python train.py --n_layer=17 --d_model=320 --n_head=5 --n_kv_head=1 --head_dim=64 --d_mlp=832 --vocab_size=14371 --activation="swiglu" --norm="rmsnorm" --norm_place="pre" --norm_eps=1e-05 --positions="rope" --rope_base=10000.0 --rope_fraction=1.0 --qk_norm=true --attn_scale=0.136 --bias="none" --tie_embeddings=false --parallel_block=false --init="uniform" --init_std_qkv=0.0323 --init_std_o=0.0 --init_std_up=0.0323 --init_std_down=0.0 --optimizer="muon" --lr=0.0137 --beta1=0.93 --weight_decay=0.0099 --lr_head=0.00502 --warmup_steps=0 --schedule="wsd" --decay_fraction=0.326 --decay_shape="linear" --final_lr_fraction=0.0 --batch_tokens=65536 --seq_len=1024 --doc_mask=true --train_tokens=456300000 --steps=6963 --dataset="wikipedia_en"
MLP neurons of a small language model. Each row is named by its layer, matrix (gate and up: input weights) and neuron, and shows model dimensions 16-111. Each number is 500 + 25 x the weight over its row's rms, rounded and kept within 0 to 999. Numbers have three digits each. A neuron's up and down rows have the sign that makes its largest values positive.
A block is one neuron, or neurons of one layer that tend to fire together. Before each block is what it responds to, as a language model described it from the Wikipedia text at the highest values.

The word "to" introducing an infinitive of purpose or intent after verbs and nouns like aimed, trying, effort, purpose is; weaker on prepositional "to" after moved, sold, traded.
L6.gate23:509500520481505494501506466530489502521505497535471550504486489506482482525495490487517488515476528528507481500488489519480502576506563503503516501487501512534441413498480502458461475494520500483518497500510490490473486505484558494502478477477503525523480482479523507477484515507488492462
L6.up23:485500512484556486475498486497514535490507524526551510475490450514503530535518544511532506528521554478520508539451507542502501492525518524518527479478507531500526445470479523486501496480506506517504508495506473546520529522481540487535476484506447483483495496502499488429487504501490532447
L6.gate81:470521520456481535516446496537533460500525514542507539531493471526478483515525509484526543479466517488470505493482495488472501532461506511471515484484488522523505518492473483531509482475483462528563500515483451494497510514531483516495508517512491489560462479518523466519518472526526504482
L6.up81:525502468498503534490505494511512499502503512502510526542531484493483492543520539536507550517503506503501485497477554490489499515476452537481514527498496485542513475484469493548513482503487480503518464494475499489508480520501483473476510519459467514549477504489511514498494510485513481478
L6.gate287:465471493507495508483475516480507495505444473496491483484467492476490499507490499481480473482478516496553482527481502503505448526493495508502489509473519505521496475522470474510496521439481506483498528513496500483514533477448502477471497489503512471467505530529474506515457528487480506525
L6.up287:500482485497534522513484489500480562529480491520468499493474473468506499547489538479496514514533519483517457486540488532501493508496523515450506507505463490494460484440461475541493497499509516476464499512552484516479487468454480504502485493487496523528482519499487524543501521484520476551
L6.gate568:498510528480535509527481522515479482507515474468482531516528503463492488487506514471486507449501507485523485507499519474481513527453476536493475482503511561509521457468486538444457506533471487516489498504477530509515490506486495500499518519500471481477526492495493530485504487487503493522
L6.up568:504492500476489514487494468494481480506459538487489471510471517514454484501477511567521486501489497510518497458482461516516502507527494505551492490455503476519437499477478472497461506526496470499454498501476513507449479537517543490461501496514488494492485487502524487468467521492516499512

The word "to" right after a complete clause, mostly opening a purpose or result infinitive ("built on the deviation to replace"), sometimes "to date" or "votes to 43".
L13.gate77:524501528518536481525488499491481536543469461493501499543482483448479499515465517476464511506493516519498499490525543468515497487441551519486541467488483484472507496497456456483513502494513455486506504522509532488522506468468497539515519532529528491451487490484501471507534538466519521522
L13.up77:546476460492485487506485499476517494526476478479517463514477517530509538554544526477467545491450490466503492477470469508489456504491524514497532469472502554509524485500454450502475504458481513439518546490506471486528536472536458473529532503514487514485522472506525481467526518500520536435
L13.gate90:502512505427492517484507526551491466514491546511505466500475487489492452460501523503488442526476462460544498513510515467502528506515455542491535551463454458519468484509490519516513516478472510520522494518532521482540533537526550540503520491487464542514515513533502503458518539453498509499
L13.up90:469515456473518545485524478499509478472482529518454494514512503485505516496512506539483522472492487509478442480469463476487496474487461484473527486473487496483478433469489508476466481487511482519488550515472499510525480507522484501512489499505519472513540506492476497524500542533486524461
L13.gate159:552534526459484519464487458506490490489450496526507475515474470468492533554547539522483530577490500493460525519457477510506501499467486450513510537455446461490525458501487483485493507522523516496486481489504482470461489510487492519503508513502472428490492513507499491518505517476498506493
L13.up159:498521519479458512510510494466500496524467506479508535489452500454487475515499474489483510482504493475515486472463497495507467515506465479519468533522531530475530470512484509526457503503489487490485488482549485530515472517478508505507512504515519500530477494487483486483499490440509493457
L13.gate281:524463494479478492496496513484513516490537508509502491483508500511516557443495549523465479530538507488500492475522492503506506491486530481477492474532480465529542476558492508473558483481512503504488505494511490531501466505525544538484537528447498510465448460475515531461536504462536479521
L13.up281:522499532475521539501498526513525533496516515478474487490514503484534490476502494479463473526541509508480456478484471504494490478523493467527504503513484519493536487519479512498475481511445493492511537512511511520484468522506538525508544515549491488508507491481485516520499515492475475507
L13.gate365:530457501506521491486458481483516517562493523529494497520492490514493496486516486485478500466531525487487478488578504540480474536528450462489515511510472554478492472481499513512482523513533514487514480534509507489511519492525490499522513485521417519457513470534495471485521575494526473464
L13.up365:503516458478496521504488515485509487492526515519516548508531480527494495516529499523499500486460500489519499486465517443518503467510492499511493488538522512493467451526509462467478496476502517519500507518516522518493487495520510504447544547473485478515535482509512498523524478444555522456
L13.gate407:477480516530495516507501484540541471513508475478498500517513523513460469500513506518470526508453552517481497468489496483494462503526485498496505522493497469489512458511493477481486480487448532507468516498478521473495517476492499505494551577517519522472454508542516461515503499461528523456
L13.up407:500495507540464562490461477526546492503526519501473495472507530513518477506490527500505538456504544510495506470489501476480494480536514508532494481444523475506506480504472484466523529514500545455494495528478567477472522471511528511494532551498504506497478482531506480540475480449481476519
L13.gate752:450471490486488488501437523461458479542490489503506562534516492488483508537480525488457527525509517470508504449473496479474513498502501491464554481539473504494490455488511465501502449503522493494515494491524495540532481475491514550546534514494478515512486432494532482505496475483556518476
L13.up752:475497456525468535483509512443492504465516522481530492538508564511470474510507491502547445463519507482501490514478557473507468500458484536476508534455508472520483527514491474474490462462516486542491515488487508515523499485530485494497545530495448494465480454481477526483491472459528471512
L13.gate793:509488510474559513469499484541459465520477492499480507523509520492483476538508498511464498456484489521456521511468445490475509483512453498469524538512451544461510494480450463553535515504543567506505495491515448466455516506458494515487515499499462520472511494526450520496501483493491523520
L13.up793:475475503481494512486514529506506488516515507473523528493494490497485485484494512495468524485485511458466514446456501508501513493525463523481505502514499507467447487461513498474542529467504505457510548518451455510527540525500527490503527489480480479493505540452485481516495502478522470520

Commas and words like was, is, and right after a noun phrase ends, mostly in descriptive prose about buildings, objects or organisations, as in chimneys, / chassis, / building was.
L13.gate12:465511504482473465504507497516503488468516480472520525499546515506478481477483466468480501518563519469489481524484515551550456541532520521489475488482526472457518493488466480516459447489535532532520531473510501478518464496525500496468511528470517502462482514508544503481534504530480505526
L13.up12:516507493522489486512541522508509529507494478545502478490523553487483495459460505510480461520467463567495536519510500528531475491476475494467476536496522487494501507502501481475502531493467466502493476478515481439518540539522485494487490516488497489497520503465514456529468463555472548537
L13.gate83:516496529499546496465512457515481474483472492523541477482490535463484500503470519511472501537475531495512478488538518480510522510481523465477502479464444484478506483463490461498524484475490520498512503504525512469517529546478469485513494529483518493531513517484488457450498529486500502508
L13.up83:544476493496478483506493474487522473533464505530489468483532523503533512520490521481542524472434485498486467510481496545482473502513507528534511491489485477501506512478522489539487487478480487468524502486514518516550535529497490492501512513490454502540527504520450490467435497506514539472
L13.gate280:426512512491494488450491502477499519483503515523511530508518559565505469471487479516505500478491527475485528534489471487495469534469500510453503488539466499508491477541530546494486513527516480504507496518480485547505492531458434474558480531493509460509498504523499508478483464529554500514
L13.up280:506542459513483512504491532485503526450499497543498517469521484529528523477468531527472498520544502506479516509462472489485511521499513511503477500490512457505487487500465526543516510522502524492449525492473475529524517527515489502579497487509498513517472523469485459531459497490545539466
L13.gate357:473502482546464502443544504476502493486537458467512453530497499481506490508491509511491459485487496506484467465518530528528494528511495507489502502468476450484494503493500546537509536493449504520500502467518485502514467508511480518540516485457491467471497475461519466526511497534514495485
L13.up357:516516491522487488487543478491472521490554484474510490490520513528488478521529523545490477509491537529511497478522532552489510522489447552519515499478494468493509477492512568493464486522461494519497482487540514490481458487541500516522524481503528440505444503518501514474503497511540517517
L13.gate370:503510531513474498501465440461479513503529493511498498488515472458475500511490490490513503457515497490519485527468509512483496483516535501541474474493502526492464510544553522478503497489519497495470495506508467455514469490470487513486519515474519466514504509519512453489492475512504479534
L13.up370:481506500476501495508513510533512542475472489527511544492534535484517487536503479501446487498498492512450526487529460506521491480520514467545482499531499486517496503526494519508487531509497509416472524447524494501512490474523544496513519555469522508543509471516512513516518478462482490528
L13.gate456:503526506485512523464546503499488455476477483459485478500538528506469492463502493453522515489448544489480506545505476554457492492515531478483513472493476461523501496478516508521505517511426479477519511459516511481480462516497498483486483486518563488486542526528472455473513532503512503492
L13.up456:526506461485498481487502516521528454521489491501507457506460521496520499475539516490479487495485520570507524474494467533494496535493510493489448509528489475508447515475489506493496541515477499478508476500504524522462463526477508502491499493516498461490538519481475490480499475514491501541
L13.gate549:523530550492519506476540522492484472519514486509522510487544490485498536512518455476473487476503511491425479530496532507498497531553475519486453497517519479510502470486520487518480512501480538457493569483479480500486467492502532501533523491483553474490504548462539506507498553515534540521
L13.up549:491519488482498506492501491534521471539478510512521496502503535516501453490495466499479513500526558540527501498485501524516482479526486516507471521514474477538521473540548467525509476496475490484533484467518458466465510514510529476520511516515470499523496486517505518493436498498513537478
L13.gate769:464504483558478495440512489489462530476527474505560534483516468516503478495493506496528457514508520571477503506522491494508515499504574500504505474471496487457476529532485456509530484488489498501492509506533479477491472521510523490509538516484471473479527515465486460491510510521460497521
L13.up769:471482513539522480537481511461483512506481520475501490509528507492518493552500440463523510478462503478495480518459558489485518502489536520508488478544498553475531517520510465523468482523502548513540498541454485489531492473502494505519557565532467497493489506483513488514502488520519460549

Commas and connectives (and, who, where, but) closing an introductory phrase, list or clause before new content, e.g. "this year," "Finland, where", "four limbs, and".
L3.gate527:467509518489531533484468530470519512515531497511530489521555489534514508493493511535496529517515538480530508520504470460506525486505508504509489445500533518501493508530548517490530498497529502508519498502498451512512494481462508463535501475538450542476527503487546497503476495486498516511
L3.up527:463485505498501552531503486487517509539515476509491506525487430498494524468512505509494539470508468502537529520493488459547519453516485500488516446455486482482473495511499465478504513509533521492476533506514480507516525503496466451484478489504497551491512465523555494492515544537537499513
L3.gate676:470511483471479521500504493484540515520529505490547534477534431483499487508566485501532507483455497527512494528522522522510510521535500462469495488501484483514491511532554499534486511521477494505515486488532501512542502517488487557486514526498486494485486493511517499491479490491498507494
L3.up676:448512499492464471490494498499500490510508532513548547537530514484486521521553498551502525485523523487483473501498460493530470516461515527477506508462457488523454510497488488504502517529520492492529506503499482539548479471493479499523497494486529505498547486494498540494510545535512506449

The word "to" introducing an infinitive, strongest after fail/failed/failure (failed to respond), also after ready, want, planned, go on.
L3.gate81:529450528430502516524529521471497513497487522536532520531551486462494519500530483497526514503448477514510462506494499495465500452435492482529517474504489539472501496493516486527546504519495481492475535468505478537515500539499497562451513484465463527500512543502510450524491521518530519472
L3.up81:530493441467477525489457526467542499532492449477524528492495482532527497482514500504506475475530536505469518484518540471469463558529484509533511509459511467514491559493471501522503469461496482481559498476508503494488477462531525480504487472435501475511454486451539464479495494485501484480
L3.gate587:535455479507472503533495528523504489503484477501507479522453513494501462481524523516507537516500503472486504480471493527471510488531509514489530491519478514498446472510477460464489503535559539503523511482520513503536521503487522502507481480459533522510510499488484524519469510478502488474
L3.up587:532482494509451493541485485536469507460471583500490514523563505520530546483475507548526532483523501472559482493485491467506487498467511458456498492508503466495496500507517469511482495506520510476524485498488483521476524498507513501507513494499457489558491478473486489481513482525494516517